Part of a small language model's weights.
Architecture: LayerNorm before each block, no biases in attention or MLP, untied embeddings.
MLP neurons of a small language model. Each row is named by its layer, matrix (gate and up: input weights) and neuron, and shows model dimensions 224-319. Each number is 128 + 24 x the weight over its row's rms, rounded and kept within 0 to 255. A neuron's up and down rows have the sign that makes its largest values positive.
Before each neuron's rows, "fires after" lists the tokens most often just before its 100 highest values on Wikipedia text that the model never trained on; "fires on" lists the tokens most often at its 100 highest values on Wikipedia text that the model never trained on. A number after a token or word is its count.

fires after: " (" 26, " \"" 13, "\n" 13, "-" 12, "==" 6, "–" 5
fires on: "P" 56, "H" 33, " NP" 4
L2.gate842 [145 149 109 142 106 106 160 143 153 149  88 142 139 112 116 182 104 145 102 147 137 118 115 123 139 142 127 117 148 113 119 112 136 161 138  96 165 105  97 125 158 106  95 152 140 154 141 176 129 104 167 148  79 172 125 112  97 170 105  69 114 149 132 123 113  70 162 142 146 142 161 132 129 108 158 115 136 157 121 110 129 151 139 168 123 116 167 144 139 116 168  93 149 154 119 122]
L2.up842 [113 130 131 156  87 140  76 115 170 142 105 158 104 126 141  95 103 160 127 107 145 137 128 108 146 108 136 179 106 141 103 140 101 112 122 131 131 108 129 147 142 118 133 157  92  72 122 120  95 155 135 143 128 103 161 108  93 107 124 128 104 139 111 136 119 136 140 117  93 148 105 121 182 171 140 130 147  91 127 144  86 163  88 160 143 164 143 142 117 146 150 124 123  91 144 160]

fires after: "1" 93
fires on: "0" 64, "1" 29
L2.gate335 [151 109 101 126 111  72 125 179 118 159 154  94 114 129 130 144 114 129 122 110  84  91  99 138 143 130 123 168 122 157 147  94 153 102 147  75 109 118 144 118 151 140 147  87  90  93 146 145  94 101  98 132 112 135 131 136 184 150 104 136 141 102 105 163 118 114 117 135  96 132 113 138 144 112  99 124 174 118 127 163  95 151 155 156 137 119 165 180  99 144 164 101 156 140 156 111]
L2.up335 [126 147  98 139 140 123 160 166 157 145 140  88 105  89 115 100 144 158 124 140 108  93 130 145 103 154 114 116 107 145  74 115 101 140 138 155 178 124 123 108 147 107 174 112 156 145 115 160 159 132 121 107 137 135 110 126 125 101 158 132 152 141 102  83 142 177 155 106 126 114 105 146 111 143 146 148 102 103 120 105 174 145 147 138 134 140 122 140 131  94 145 118 102  87 118 104]

fires after: " in" 26, "|" 11, " In" 9, "2" 5, "In" 5
fires on: " " 81, " (" 6, "\n" 4, "0" 4
L8.gate162 [147 140 171 139 121 100 127 110 181 172 132 151 179 166 151 144  86 103 107 110 133 118 137 147 133 116 113 118 116 140 158  98 106 117  97 116 133 127 112 109 122 118 116  55 129 113 120  96 132 112 144 101 131  97 134 129 101 129  93 106 109 180  79 134 106  98 101 137  81 125 133 157 145 121 142 147  89 164 141 122 162 149 109  95 100 106 161  92  77 126 125 114 120 121 132 138]
L8.up162 [166 154 128 125 136  85 115  78 128 142  94 133 189 122 101 143 138 164 126 140 135  72 150 112 142 147 108 116 120 133 132  80 151 156 115  89 142 143 156 125 106 105 164 137 148  87 119 125 128 111 142 136 115 121 107 101 149 138  99 138 147  90 105  99 150 138  90 137 107 116 114 144 123 130 129 132 138 125 139 140 159  94 107 121 143 143 152  69 145 154 172 132 134 174 122 163]

fires after: "2" 20, "1" 18, "4" 8, "3" 8, "5" 5, " and" 4
fires on: "9" 15, "7" 14, "5" 10, "8" 9, "6" 8
L8.gate909 [113 147 129 147 134 153  73 117  99 146 109 118 166 136 133  87 105 129 131 119 119 149 111 114  78 127 110 121 113 144  95 136 163 119 108 112 114 106 116  92 143 172 153 116 183 145 149 130 171 154  81 102 122 175 124 160 132 119 160 100 140 103 111 139 110 109 145 121 127 115 133 118 108 134  91 106 112  74 165 138 163 152 119  88  99 112 139 131 113 141 123 118 130 148 117 109]
L8.up909 [116 143 116 143 137 157 142 123 147 134 120 134 112 112  97 126 124  85 153 144 152 115 143 133 153 127 119 153 101 114  86 141 113 117 143  67 134 154 159 106 166 117 160  97 128 145 119 113 124 128 103 123 116 122 137  99 107 136 169 128 125 154 132 125 145 141 173 114  97 123 170 114 115  56 114  94 118 132 153 165 113 107 109 146  89 114 134 149 128 102 112 110  83 108 120  90]

fires after: "0" 52, "9" 20, "1" 6, " " 6, "–" 4
fires on: "1" 42, "2" 23, "9" 16, "8" 4
L6.gate133 [119  92 128 111 144 127  83 139 124 151 148 104 171 119 128 120 108 165 134 124 132 148  90 118 148 126 125  81  95 148 107 128  99 191 151 119 113 136  92  93 150 133 134 125 129 143 113 135  99 134 157 123 166 157 171 134 133 108 138 124  73 132 122 167 122 116 134 148 139 121 140 114 121 139 121 163 133 156 109 134 145 100 139  97 113 148 125 134 143 151 171 105 121 139 124 141]
L6.up133 [143  96 121 172 169 129 123 113 115 100 117 154 141  98 114 104 104 135 137  87 131 161 140 130  76 136 160 199 117 105  95 129  84 110 103 153 129 119 114  95 157 136 128 104 108 129 155 126 128 121 131 118 134 135 154 106 138 102 118 129  92 137 113 118 128 161 132 119  95 130 131 109  89 102  96 171 113 142 144 130 109  91 100  77 123 135 143 112  81 124 122 159 127 145 125 146]

fires after: " " 65, "0" 7
fires on: "0" 49, " |" 22, "1" 10, "2" 6
L6.gate43 [128 104 151  99 130 113 159 119 109 153 111 147 102 177 139  92 146 140 135 124 112 138 151 162 109 104 148 136 138 114  96 127 124 143 136 149 131 113 124  97 133 145  89 134 169 123 121  84 140 116 155  93 136 109 156 152  94 142 107 128  92 138 160 129 140 169  98 158 122 101 135 117 115 160 121 135 135  86 104  83 148 144 137  97 137 112 120 178 116  98 121 135 135 160 129 147]
L6.up43 [106 180 144 135 116 114 146 149 170  93 123 126 134  92 150 153 112 125 133 161 136 165 132 124 152 147 151 133 122 151 208 100 114  96 144 163 102  95 162 147 170 116 103 134  99  91 152 113 106 155 122 153 114 115 155 155 130 146 146 161 117 142 106 128 148 169 117 132 160 137 186  73 143 118 141 123  96 121 121 105 110 125 117  95 157 148 119 139 112 121 122 115 137 126 135 152]

fires after: "\n" 53
fires on: "===" 31, "-" 30, "==" 19, "0" 4
L8.gate511 [140 144 112 139  62 116  96 122 122  98 148 154 121 132 143 143 139 111 123  97 142 111 101  93 146 123 145 100 128 116 128 127 133 115 157 118 148 106 131 139 144 157 120 131 145  78 113 102 145 138 130 100 129 105 143 104 127 148 108 101 139 104 123  86 143 151 137 103  83 110 184 139 114 121 141 102 116 112 161 112 162 120 169 108 129 140 123 116 106 103 138 114 140 164 126  96]
L8.up511 [158 121 106 133 159  88 156 122 129 110  92 114 127 143 127 134 176 144 125 110 134 107 109 120 122 102 115 109 126 110 151 131 120 116 157 116 160 135 128 102 127 116 163 159 127  73 141 136 169  71  99  83  94 141 141 116 102 124 112 114 144 113 135  92 114 119  85 120 158 134 142 128  94 171 100 131  97 150 139 185 132 113 112 115 107 137 160 128 125  75 144 141 165 160 136 136]

fires after: "3" 19, "5" 16, "1" 11, "4" 10, "9" 9, "0" 9
fires on: "," 90, "ec" 4
L5.gate301 [104 126 133 171 115 156 117 158 105 120 105 116 124  83  91 130  82 113 115 129 130 125 101  93 125 158 168 136 117 139 115  76 131 118  87  96 142 135 139 109 139 129 145 144 146 149 152 118 117 125 136 207 116 161 107 143 108 102 144  97 122 159 149 124 130  76 142 109 126  98 124 162 100 157 139 171 137  98 150 153 157 135  84 112 140 128 115 124 114 100 142 120 158 130 139  88]
L5.up301 [167 153 124  95 109 119 138 104 177  87 146 134 105  99 149 132  93 157 162 160  96 113 168 134 137 131 110 113 100 168 150 159 116 112 126 103 150 136 107 114 142  96 126 152 104 121 134 101 132 138 127 139 158  98 136 137  89 123 171 164 159 116 144 148 106 102  92 145 149  79 162  85 135 156 109 124 114  86 136 162 140 146  83 120 128 143 120 146 100 119 125 141 142 119 117 110]

fires after: "–" 72, "1" 4
fires on: "2" 60, "1" 16
L5.gate981 [ 74 101  98  96 143 134 155 192 130 124 134 130 117 152 131 148 133 109 125 147  96 182 107 136 144 117 189 150 119 115 125 144 144 102 107 119 104 119 132 116 141 126 127 109 130 105 106 136  98 105 104 130 122 109 154 153  92  94  98  88 155 139 140 150 182 196 160 121  84  99 115 150 120 148 104 102 129 156 103  83 121 152 178 141  80 131 117 114 115 130 126 163 105 144 129 157]
L5.up981 [103 167 115 125 110 127 116 158 154 112 145 126 129 100 141 123 185 123 125 115 163  94 109 160 112 135 142 105 123 141 152 122  96  99 134 119 148 152 139 121 137 101 135  95  55 155 158 171 156 140 127 156 147 125 136 165 175 119 148 114 118 130  95 109 130 149 155 136 106 125 191  98 156 121 121  88 137 100 119  85 116 126 152 115 105 172 105 116 106 143 133 158  92  74 141  81]

fires after: " " 43, "–" 9, " of" 4
fires on: "1" 30, " " 20, "2" 18, "3" 7
L5.gate141 [160 169 146 122 110 133 109 140 145 139 148 140 163 142 126 128  92 134 107 160 114 141 119 123 113 143 125 140 129 114 120 172 117 143 107 134 129 158 128  58 140 112 108 142 148 115  78 124 143 100 135 118 113 114 123 139 112 108 111  69  83 129  83  91 120 145 121  91 124 113 124  88 122 146 114 114 150 104 123 154 137 128 138 145 162 118 156 148  92 168 112 152 107  75 126 109]
L5.up141 [ 52  87 148  81 151 128 137 134 134  83 119 114  73  97 141 156 130 147 108 137  90 129  66  79 113 149 130 126 114 172 136 104 121 117 125 109  87 139 131 127  64 118 119 138 124 128 117 113  89 153 142 134 102 113  94 107 132  80  98 131 126 117 121 148 149 150  83 130 133 122 120 146 131 112 113 183 120 121 137 146 117 139 124 123 152  81 137 112 138  95 116 116 115  93 154 108]

fires after: "\n" 31, "-" 27, " (" 15, " \"" 5
fires on: "===" 29, "c" 27, " inc" 9, "d" 9, "r" 6, "rec" 5
L2.gate318 [160 132 103 102 128 128 152 122 156 151  96 124 121 129 145 109  85 165 100 153 120 134 117  78 164 150 144 112 134 143 109 127 125 107 162  80 125 125 120 132 159 103 119 140 133 111 143  75 161  98 133 163 109 131 117 129  61 118 157 133 149 102 130 104 132 134  91  90 134 135 118 147 127 119  93 114 136  87 129 166 170 155 121 159 115  94 134 144 131 134 172 127 130 106 116 137]
L2.up318 [150 103  91 116  76 133 128 124 137  96 129 104 156  87 165 174  97 135 149 125 128 166 111 129 140  69 152 156 127 137  86 128 170 151 122 118 134 167 148 123 131 100 199 161 145 158 149 144 135 151 123 110 130 115 126 137 111 120 122 163 112 132 113 132 147 116 143 137 118 134 108 121 131 144 154 118 120  84 159 180 140 105 113 129 101 158 164 133 125 175 113 116 132 103 123 167]

fires after: " the" 42, "|" 33, "The" 4
fires on: " " 84
L6.gate397 [104 100 164 111 148 119 142 118 126 163 103 139 158 138 170 168  96 144 142 132 112  95 109 157 136 103 104 128  93 144 125 131 116 141 127 136 153 103 105 107 187  89 136 136 109 118 121 152 111 134 127 134 136 108 132 157 132 161 119 145 143 134 132 115  93 157 108 114 102 160 132 136 130 135 132 146 146 197 168 160 128 140 111 104 111 107  95 131  96 125 123 130 120 150 125 158]
L6.up397 [157 177 114 122 152 139 111 107  98 102 149 150 119 120 155  99 132 119 137 158 133 143 124 106  89 131 145  90  78 124 111 161 110 125 103 102 118 104 148 113 111 150 150  88 129 114 121 121 162 158 114 109 123  83 144  93  90 127 100 105 103 155  94 133 128 140 135 141 120 152 119 112 135 177 116 112  97 135 129 149 145 146 110 143 166 113 123 104 142 147 138 170 140 145  98 101]

fires after: " " 73, " Che" 4, " M" 4
fires on: "2" 70, "m" 4, "l" 4, "1" 4
L6.gate469 [125 115 109  94 139 141 138 135 177 177 131 145 149 126 146  87 113 152 145 111 148 105  97 144 161 140 134 123 134 148  91 140  95 131 136 131  99 122 120  89  84 149 143 154 147  88 151 131 116  92 105 115 103  81 160 134 107 192 111 163  96 114 145 134 125 152 126  59  77 133 132 129  90 124 134 140 121 134 110 121 123 112 111 109 111 190 137 119 133 107 129 178 125 125 155 145]
L6.up469 [133 123 135 104 129 123 124 190 113 141 143 124 119 125 107 140 169 152 104 147 158 148 125 137 113 117 145 142 100 129 156 161 114 135 126 125 138 133  85 123 122 125 148  74 110 106 141 176 126  54 149 116 125 113 101 133 146 132  99 116 116 139 114 145 152 119 152 101 136  89 146 101 100  74 170  97 137 129 156 133 108 155 167 127 172 121 143 167 161 105 121 135 119 120 145 105]

fires after: "0" 26, "–" 25, "9" 23, "8" 5
fires on: "1" 23, "0" 18, "2" 12, "8" 10, "9" 8, " inter" 4
L8.gate1012 [125 117  68 113 122 225 121 203  95  97 148 101 106 186 146 140 123 121 148  88 117 111 103 129 146 115 155 120 126 104  96 146 174 139 111 143 116 118 139 116 134  94 179  99 155 145 108 126  98 121 124 147 133 146 124 120 103 106 158 104 132 134 143  64 112  85 163 136 120 118 161 169 126 171 109 142 136  73 147 149 146 160 141  80 131 104 117 111 103 137 142 151 108  93 125 167]
L8.up1012 [102 146 140 132 123 113 126 100 150 149 122 120 108 141 186 123 169 122 153 115 144 114 112 156 121 108 108 115 112 113 146 114 141 120 120 138  85 156 136 161 150 131 167 104 174 138 110 142 146 141 104 124  55 130 138 142 124  99 137 143 136 135 168 106 138 143 150 150 195 134 134 132  85 129 170 147  88 154 110 113 125 138 104 154 147 109 111 130 110 147 148  86 141 122 147 141]

fires after: "2" 53, "0" 16, "1" 10, "9" 9, "-" 5
fires on: "0" 63, "9" 15, "2" 6
L6.gate1009 [120  97 119  89 129 197 137 165 130 135  96 131 143 106 135  89 130 109 103 114 114 108 144 137 153  89 156 167 123 124 115 149 145 119  93 118 137  89 125 128 155 142 160 130 169 127 129  68  95 117 125 118 118 105 169 178  93 141 155 127  72 129 110 129 118 166 101 149 141 126 153 122 101 129 142 113  94 107 155 137 113  92 130 106 145 100 142 184 110 137 126 135  85  86 152  97]
L6.up1009 [128 114 146 126  94 110 107 155 110  70 173 135  99 100 131 151 172 115 148 141 112 102  98 138 137 158 165 131 131 119 166  54 119  92 132 118 142 156 122  74 139 137 129 136 149 108 107 150 151 135 143 115 135 165 154 114 161 136 161 110 163 118 105 117 117 151 152 134 137 118 111 134 107  69 169 124 123 138 143 196 116 122 162 164 129 110  96 122 126 121 124 133 112  94 100 109]

fires after: "1" 21, "0" 16, "2" 12, "3" 7, "5" 5
fires on: "0" 43, " to" 17, "2" 5, "5" 4, " of" 4
L5.gate591 [131 115 148  98 153 116 155 168 134 121 131 133 117 133 119 122  94 121 114 115 134 110 162  70 113 133 129 170  99 123 131 138 139 115 107 155 134  76 109 118 157 156 137  78 144 166 150 136 128 164  98 142 137 141 130 131 117 137 139 113 102 137 125 121 122 112 152 143  97 117 177  71 128 118 119 165 107 122 137 122 154 131  77 137  66 162 125 159  35 134 119 127 160 162 113 123]
L5.up591 [108 162 132 119 130 133 177 130 121 158 123 132 132 146 135 138 137 126 119 148 127 138 124 113 123  99 101 103 106 103 133 126 152 127 142 103 119 134 134 121  98 141 131 140 144 134  85 172 166 153 124 151 116 116 132 144 165 159 140 104 128 121 108 148 110 156 139 148 160  85 112  83 144  81 129 123 133 100  90 162 156  98  69 137  96 153 122 134 143  97 125 117 121 141 117 134]

fires after: "1" 24, "2" 20, "4" 11, "5" 8, "7" 7, "0" 6
fires on: "," 85
L6.gate104 [117 159 162 137 147 155 109 100 167  91 103 115 120 122 151  84 120 121 105 116 128 152 130 162 136 142 176 139 174 141 131 158 120  77 133 141 127 130 132 103 163 156 163 111  96 131 138 155 128 124 100 129 122 135 178 150 125 153 138 128 124 111 157 137 134 140 115 123  85 135 181 113  92 135 117 134 110 136 146 129 149  79  83 144 110 119 150 154 110 147 107 164 137 138 124 128]
L6.up104 [ 96 157 120 128 121 133 161 133 104 139 147  90 102 164 125 137  93 100 151 101 159 142 146 138 103 144 110 168  92 188 134 111 128 140 114 113 133 120  99 122 142 114 128 102 133 151 170 131  67 136 137 176 137 150 152 139 117 164 109 159 130 126 139 135 117 168 150  91 105 172  99 141 106 102  91 105  99 151 155 113 167 134 120 151  82 133 149 117 148 130 154 100 142 117  67 117]

fires after: " " 21, "1" 18, "9" 10, "N" 9, "8" 7, "–" 7
fires on: "1" 25, " " 23, "9" 19, "7" 8, "8" 6, "-" 5
L6.gate811 [158 122 112 144 114 106 137 114 165 113 110 149 159 133 114 123 117 150 167 117 109 154 104 146 108 127 166 139 112 106 127 129  93 158 132 109 155 136  85 114 124 139 110 133 116 126  91 105 112  81 133 142 115 150 153 102  80  97 159 124 113 136 120 137  81 135 131  94 136 138 108 135 164 100 124 145 119 126 118 131 137 128 144 132 102 119 127 116  93 128 119 137 151 145 108 127]
L6.up811 [104 120 132 123 128 114 114 105 139 125 102 105 156 126 161 115 143 146 109 124 111 129  83 149  95 129 139 118 125 138  66 117  75 125 147 135 126 152  89 130 119 154 118 105 122 154 143 124 105 103 183 121 146 119 163 161 138  92  68 156  75  90 136 167 140 156 146 154 125 144 115  86 107 109  62 100 112 136 120 172  95 107 135 116 133 140 133 128 122 155  96  93 165 112 120 111]

fires after: "1" 47, "N" 9, "9" 9, "–" 9, " " 7, " (" 6
fires on: "9" 40, "1" 17, "8" 14, " " 12, "7" 8
L6.gate134 [148 123 134  96 158 130 132 126 128 127 126 110 203 139 141 124 135 163 178  91 136 166 111 124 136 144 129 133 108  73 109 119 112 121 140 138 137 126 110 106 162 141 111 118 132 151 102 114 132 114 162 134 141 106 101 134 118 121  93 137 124  96 119 160  98 139 112 146 139 117 135 139 148  84 110 127 117 170 140 106  94 136  90 106 117 113  99 186  85 120 108 136 122 118 108 102]
L6.up134 [111 153 150 121 122  78 138 108 141 120 114  87 128 102 168 153 157 108 131 111 125 150 140 185 127 149 101 144 120 105 161 147 102 125  95 131 131 133 108 123 154 166 110 136  85 182 128 168 105 124 144 160 126 107 117 102  76  87 117 134 162 124 120 130 129 113 154 141 152 138 164 111 103 106 109 124 143 180 141 116  72 121 107 151 151 129 133 141 159 100  89 142 149 159 100  97]

fires after: " " 77, "–" 10
fires on: "1" 90
L8.gate168 [111 129 124 143 175  83 146 168 139  92 145 131 175 120 143 162 144 137 112  98  62 145 144 128 122  95 112 126 104  90  81 148 109 128 121 114 161 114 163 102  98 122 146 120 133 170 126 125 121 109 110 138  91  95 143 102 140  89 153 109 130 130 139  97 135 143 127 115 119 124 193 163 127 124 108 151 101  80 154 163 152 130 118 116 140 126 119 123  74 116  96 143 110  89 126 113]
L8.up168 [ 85 139 118 113  91 106 136 158 101 134 124 138  85 137 115 158 147 171  92 147 111 114 126 102 129 108 163 171 123 109 147 117 167 134 104  80 126 126 120 149 134 121 111 127  82 122 139 105  96 160 120 176 108 138 127 109 143 133 183 120  98 124 117 111 146 200 138  96 140 122 135 127 134 129 119 135 141 106 132 104 151 115 106 134 110 157 122 132  99 163 141 118 123 132  95 130]

fires after: "9" 29, " " 27, "0" 14, "\n" 5
fires on: "2" 40, "8" 11, "0" 11, "9" 6
L8.gate13 [101 103 119 128  92  71 127 164 138  98 150 138 150 106 133 147 150 157 172 106  78 153 105 105 140 115 121  73 105 117 132 167 111  98 124 189  92 105 114 146 109 132 135 146 158 158  79 116 121 116 152 107  95 109 135  74  93 148 115 132 151 134 164 104 111  91 156 116 156 137 117 139  96  46 128 133 137 164 145 119 116 114 162 105 134 137  97 109 122  94 109 127 118 114 144  92]
L8.up13 [140  80 161 146 115 102 150 113  98 166 126  95  73 109 137 136 113 108 132 138 127 107 116 154 124 105 165 129 125 147 115 155 168 123 129 134 114 109 113 132 170 127 170 137 145 116  77 108 127 100 137 116 173 133 151 137 114 101 123 121 164  86 105  87 126 131 108 106  97 192 128 129 155 125 125  86 180 171 114 141 114 125 106 165 137 120 133 110 114 121 150 105 123 125 111 144]

fires after: "\n" 88
fires on: "==" 63, "===" 24, " New" 8
L8.gate507 [120 114 108 160 174 123 112 176 146 124 139  86 129 118 130 127  97 173 146  90 157  92 134 107  92  99 129 137 124 159 119 108 138 161 133 135  87 114 124 108 160 149 109 110  99 172 122 122 124 148 158 138 131 132 101 136 128  89  88 163 121 187 123 106 123 120 181 162 109 144 185 145  72  87 166  91 152  82 174 103 119 149 105  93  96 181  90 104 132 181 110 145 113 116 146 112]
L8.up507 [142 120 105 119 168 107 126 118 116 154  84 119  86 164 130 117 169 125  98  90 154 127  92  86 134 131 138 123 145 141 134 119 137 124 125 127 152 143 184 105  95 133 191 150 107 104 132 134 152 109 117 110  89 113 167 131 110 160 164 152 137  70 140 126 109 125 115 107 160 111 149 123 106  99 112 124 125 122 112 142 151 170 140 110 109 127 105 156 116 111 144 127 106 136 124 150]

fires after: " " 51, "1" 20, "2" 11
fires on: "1" 21, "2" 16, "5" 11, "9" 9
L8.gate619 [144 140 142  92 132  97 154 152 123 121 115 105 150 118 112 147  78 106  97 155 128 147 127 170 111 113 191 132 100 158  85 126 155 153 103 124 136 109 104 124 127 124 182  96 170 136 138  97 136  91 143  94 134 114 150 151 119 128 135 118 102 127  81 125 101 109 173 108 143 131 131 133 135  96 131 138 159 160 122 129 161 102 105 119 104  99 121 173  97 118 141 145  95 116 138 119]
L8.up619 [126  94 107 115 151 129 119  96 154  97 141  97 149 144 107  95 112  93 127 149 119 133 124 119 147 155 107 109 133 147 122 159 121 145  96 149 139 151 120 141 103 103 121 128 126  96 128 123 122 155 118 135 116 167 139 106  74 131 138 118 133 134 101 161 168 117 141  85 104 158 171 107 165 107 134 115 138 151 105 117 128 150 146 121 125 150 130 128 159  93 127 139 143 148 176 109]

fires after: "\n" 26, "-" 15, " (" 12, " \"" 10, "N" 8
fires on: "K" 41, "Z" 9, "Y" 9, "D" 8, "oth" 8, "k" 6
L2.gate244 [123  98  94 145 150 178 162 131 138 176 161 153 120 145 130 132 123 143  99 138 148 147  98 137 132 119 146  80 144 146 162  90 138 133 118 118 112 131 132 112 146  99  95 142 125 133 191 112 109 131 142 146 135 132 135 149 131 130 156 129 107 134 139 141 120 118  82 149 139 121 138 176  96 161 139 110 155 131 143 132 114 171 155  98 104  96 153 137 112 184 126 133 136 109 129  68]
L2.up244 [110 134 123 146 121 127 120 110 124 149  65  80 138 159 100 129 133 128 146 102 126 159 126 131  97 117 143 134  96 149  93 129 131 125 154 148 161 102 121 113 129 148 155 115 148 127 140 116  96 126 153 102 118 135  80 171 143 177 124 108 145  97 124 121  81 102 110 125 133 144 129 128 113 157 167 154 135 135 155 166 153 116 114 121 138 103 166 137 136 154 143  73 138 132 118 154]

fires after: " " 52, "0" 11, "1" 6, "9" 6, "3" 4
fires on: "2" 30, "0" 22, "5" 11, "7" 10, "6" 4
L5.gate328 [158 126 158 116 138 101 142 125 132 149  96 157 167 161 134 127  99 116 116 145 123 134  98 131 134 107 147 125 130 122 126  95 111 142 128 156  93  70 120  84 118 161 142 141 133 101  94  95 141 158 125 176 176 176 155 147 145 139 153 163  76 111 133 108 145 109 102 132 109 108 141  95 136 126 112 136 124 117 163  78 120 125 131 114 100 112 128 147 121 136 134 132 124 117 114  91]
L5.up328 [120  73 100 104 133 128 176 147 142 111 144  88 154 151 105 138 137 152 156 108 162 141 130 112 101  99 167 120 132 111 131 134  90 164  99 103 111 108 181 102 152 128 136 116 106 128 138 104 116 135 133 124 148 126 150 107 133  98 140  94 131 127 107 130 113  92 147 115 131  94 120 122 121 141  88 101 130 128 170  75 118 157 134 152 108  95  83 130 130 137 163 144  91 121 154 134]

fires after: "0" 20, "9" 19, " one" 15, "2" 6, "1" 6, "\n" 5
fires on: "0" 26, " of" 20, "9" 17, " (" 5, "\n" 5
L5.gate239 [143 136  67 108  98 120 118 162 112 144 117 165 139 182 153 106 123 146 149 144 154 128  80 122 127 114 104 161 147 126 136 111 143 120  91 143 131  92  99 126 136  85 163  91 166 128 156 121 104 110 157  98 152 118 135 135 116 189 105 120 150 132 110  82 115 179 112 139 131 145 109 151 123 149 152 121 143 108 163 121 123 129  99 103 135 134 156 133 128 167 117 135  90 101 104 150]
L5.up239 [137 136 118 157 125  92  98 139 178  81 166 121 120  98 133 120 144 134  96 133 164 127 117 118 129 121 112 128 157 164 180  87 118 120 142  85  92 137 107 120 127 125 103 108 150 140 162 122 122 119 142 131  92 163 151 150 109 102 133  97 129 156 143 117 155 165 157 139 108 128 138 136 109 150 162 140 164 155 121  87  82 132 154 113 110  80 139 127 120 144 142 132 106 100 111 117]

fires after: " " 23, "1" 17, "–" 8, " (" 7
fires on: "1" 37, "9" 12, " Reg" 7, " " 7, "8" 5
L6.gate1000 [145  97  96 173 134 146 122 114 119 143 115 103 155 141 146 113 129 113 155 125 135 171 123 146 132 150 175 139 106 148  90 131 131 112 101 145 124 122 105 102 122 125 140 153 112 169 127 119 108 111 165 110 122  98 167 160 162 145 116 111  82 154 124 111 115 150 135 139 160 125 136 131 141 111 116 144 117  91 134 132 132 139 112 130  85 124 167 165  94 117 154 131 107 128 149  57]
L6.up1000 [128 123 122 164 123 136 119 139 120 166 129  88 176 116 145 114 110 123 171 133 102 133 125 128 146 159 106 126 176 119 120 134 123 155 164 128 120 141 114  97 146 125 173 141 113 125 109 132 136 102 133 133 149 160 129 118 130  90 100 105 107  97 133 191 124 126 102 155 119 114 122  90 129 114 116 113 137 121  96 100  91 131  98 122 129 147 171 114  94 121 115 127 124 188 131 123]

fires after: "\n" 22, " \"" 8, "-" 7, " F" 6, " Mc" 6, " (" 5
fires on: "L" 61, " La" 11, "j" 6
L2.gate281 [107 138 129 131 148 109 137 130 143 137  85 110  76 166 163 109  96 179 115 150 124 116 116 140 174 140 105 154 114 137 144 134 161 137 159  97 111 160 142 153 133 111 135 137 131 133  89 103 117 103  92 108 107 159 137 136 103 142  77 128 117 142 148 105 107 107 152 120  81 125  93 136 163 130 119 147 157 116 147 185  94 144 105 108  81 103 124 134 109 125 116 149  89  98  86 147]
L2.up281 [111 131 149 129 103 129  77 142 141 141 118  67 142 161 111 127 145 154 178 133 128 143 137 147 140 101 142 154 141 120 133 118 125 142 185 127 135  99 122 123 134 104 149 134 146 154 150  81 130 119 137 130 122 115 101 111 151 102 117 134 142  98  81 106 135  59 109  94  96 128 115 116 119 143 114 134 155  79 168 130  97 119 123 162 147 119 168  97 125 171 100 171 127 114  88 112]

fires after: "\n" 67, " t" 9, " T" 7, "T" 6, " f" 5
fires on: "\n" 59, "==" 8, "ie" 5, "ours" 4
L2.gate127 [145 131 130 146  75 122 147 128 156 144 132 131 146 208  77  89 149 104  66 143 139  73 131  78 141 119 172 152 161 103 115 139  67  93 144 148 123 129 164 145 125  77 111 119 107 158 136 141 142 149 164 112 114 104 149  93 147 136 112  93 157  73 126 137 103 163 141 138  90 135 115 142 106 144 106 126 164 113 105 172 120 118 153 106 133 129 184 134 153  91 144 112 151 151  91 124]
L2.up127 [127 130 130 105 151 120 140  98  67 114 143 133 142 103 112 136 122 134 138 146 127 123 101  82 162 161 156 119 201  94 166 133 106 113 121 126 153 108  92  87 109 103 143 152 156 142 128 115 146 106 155 107 111 132  82  98 141 133  98 148 176  67 151 117  95 136 114 134  65 122 119 170 125 115 145 113  98 105 107 111 108  96 139 107 143 153 115  87 141 131 118 161 149 149 109 140]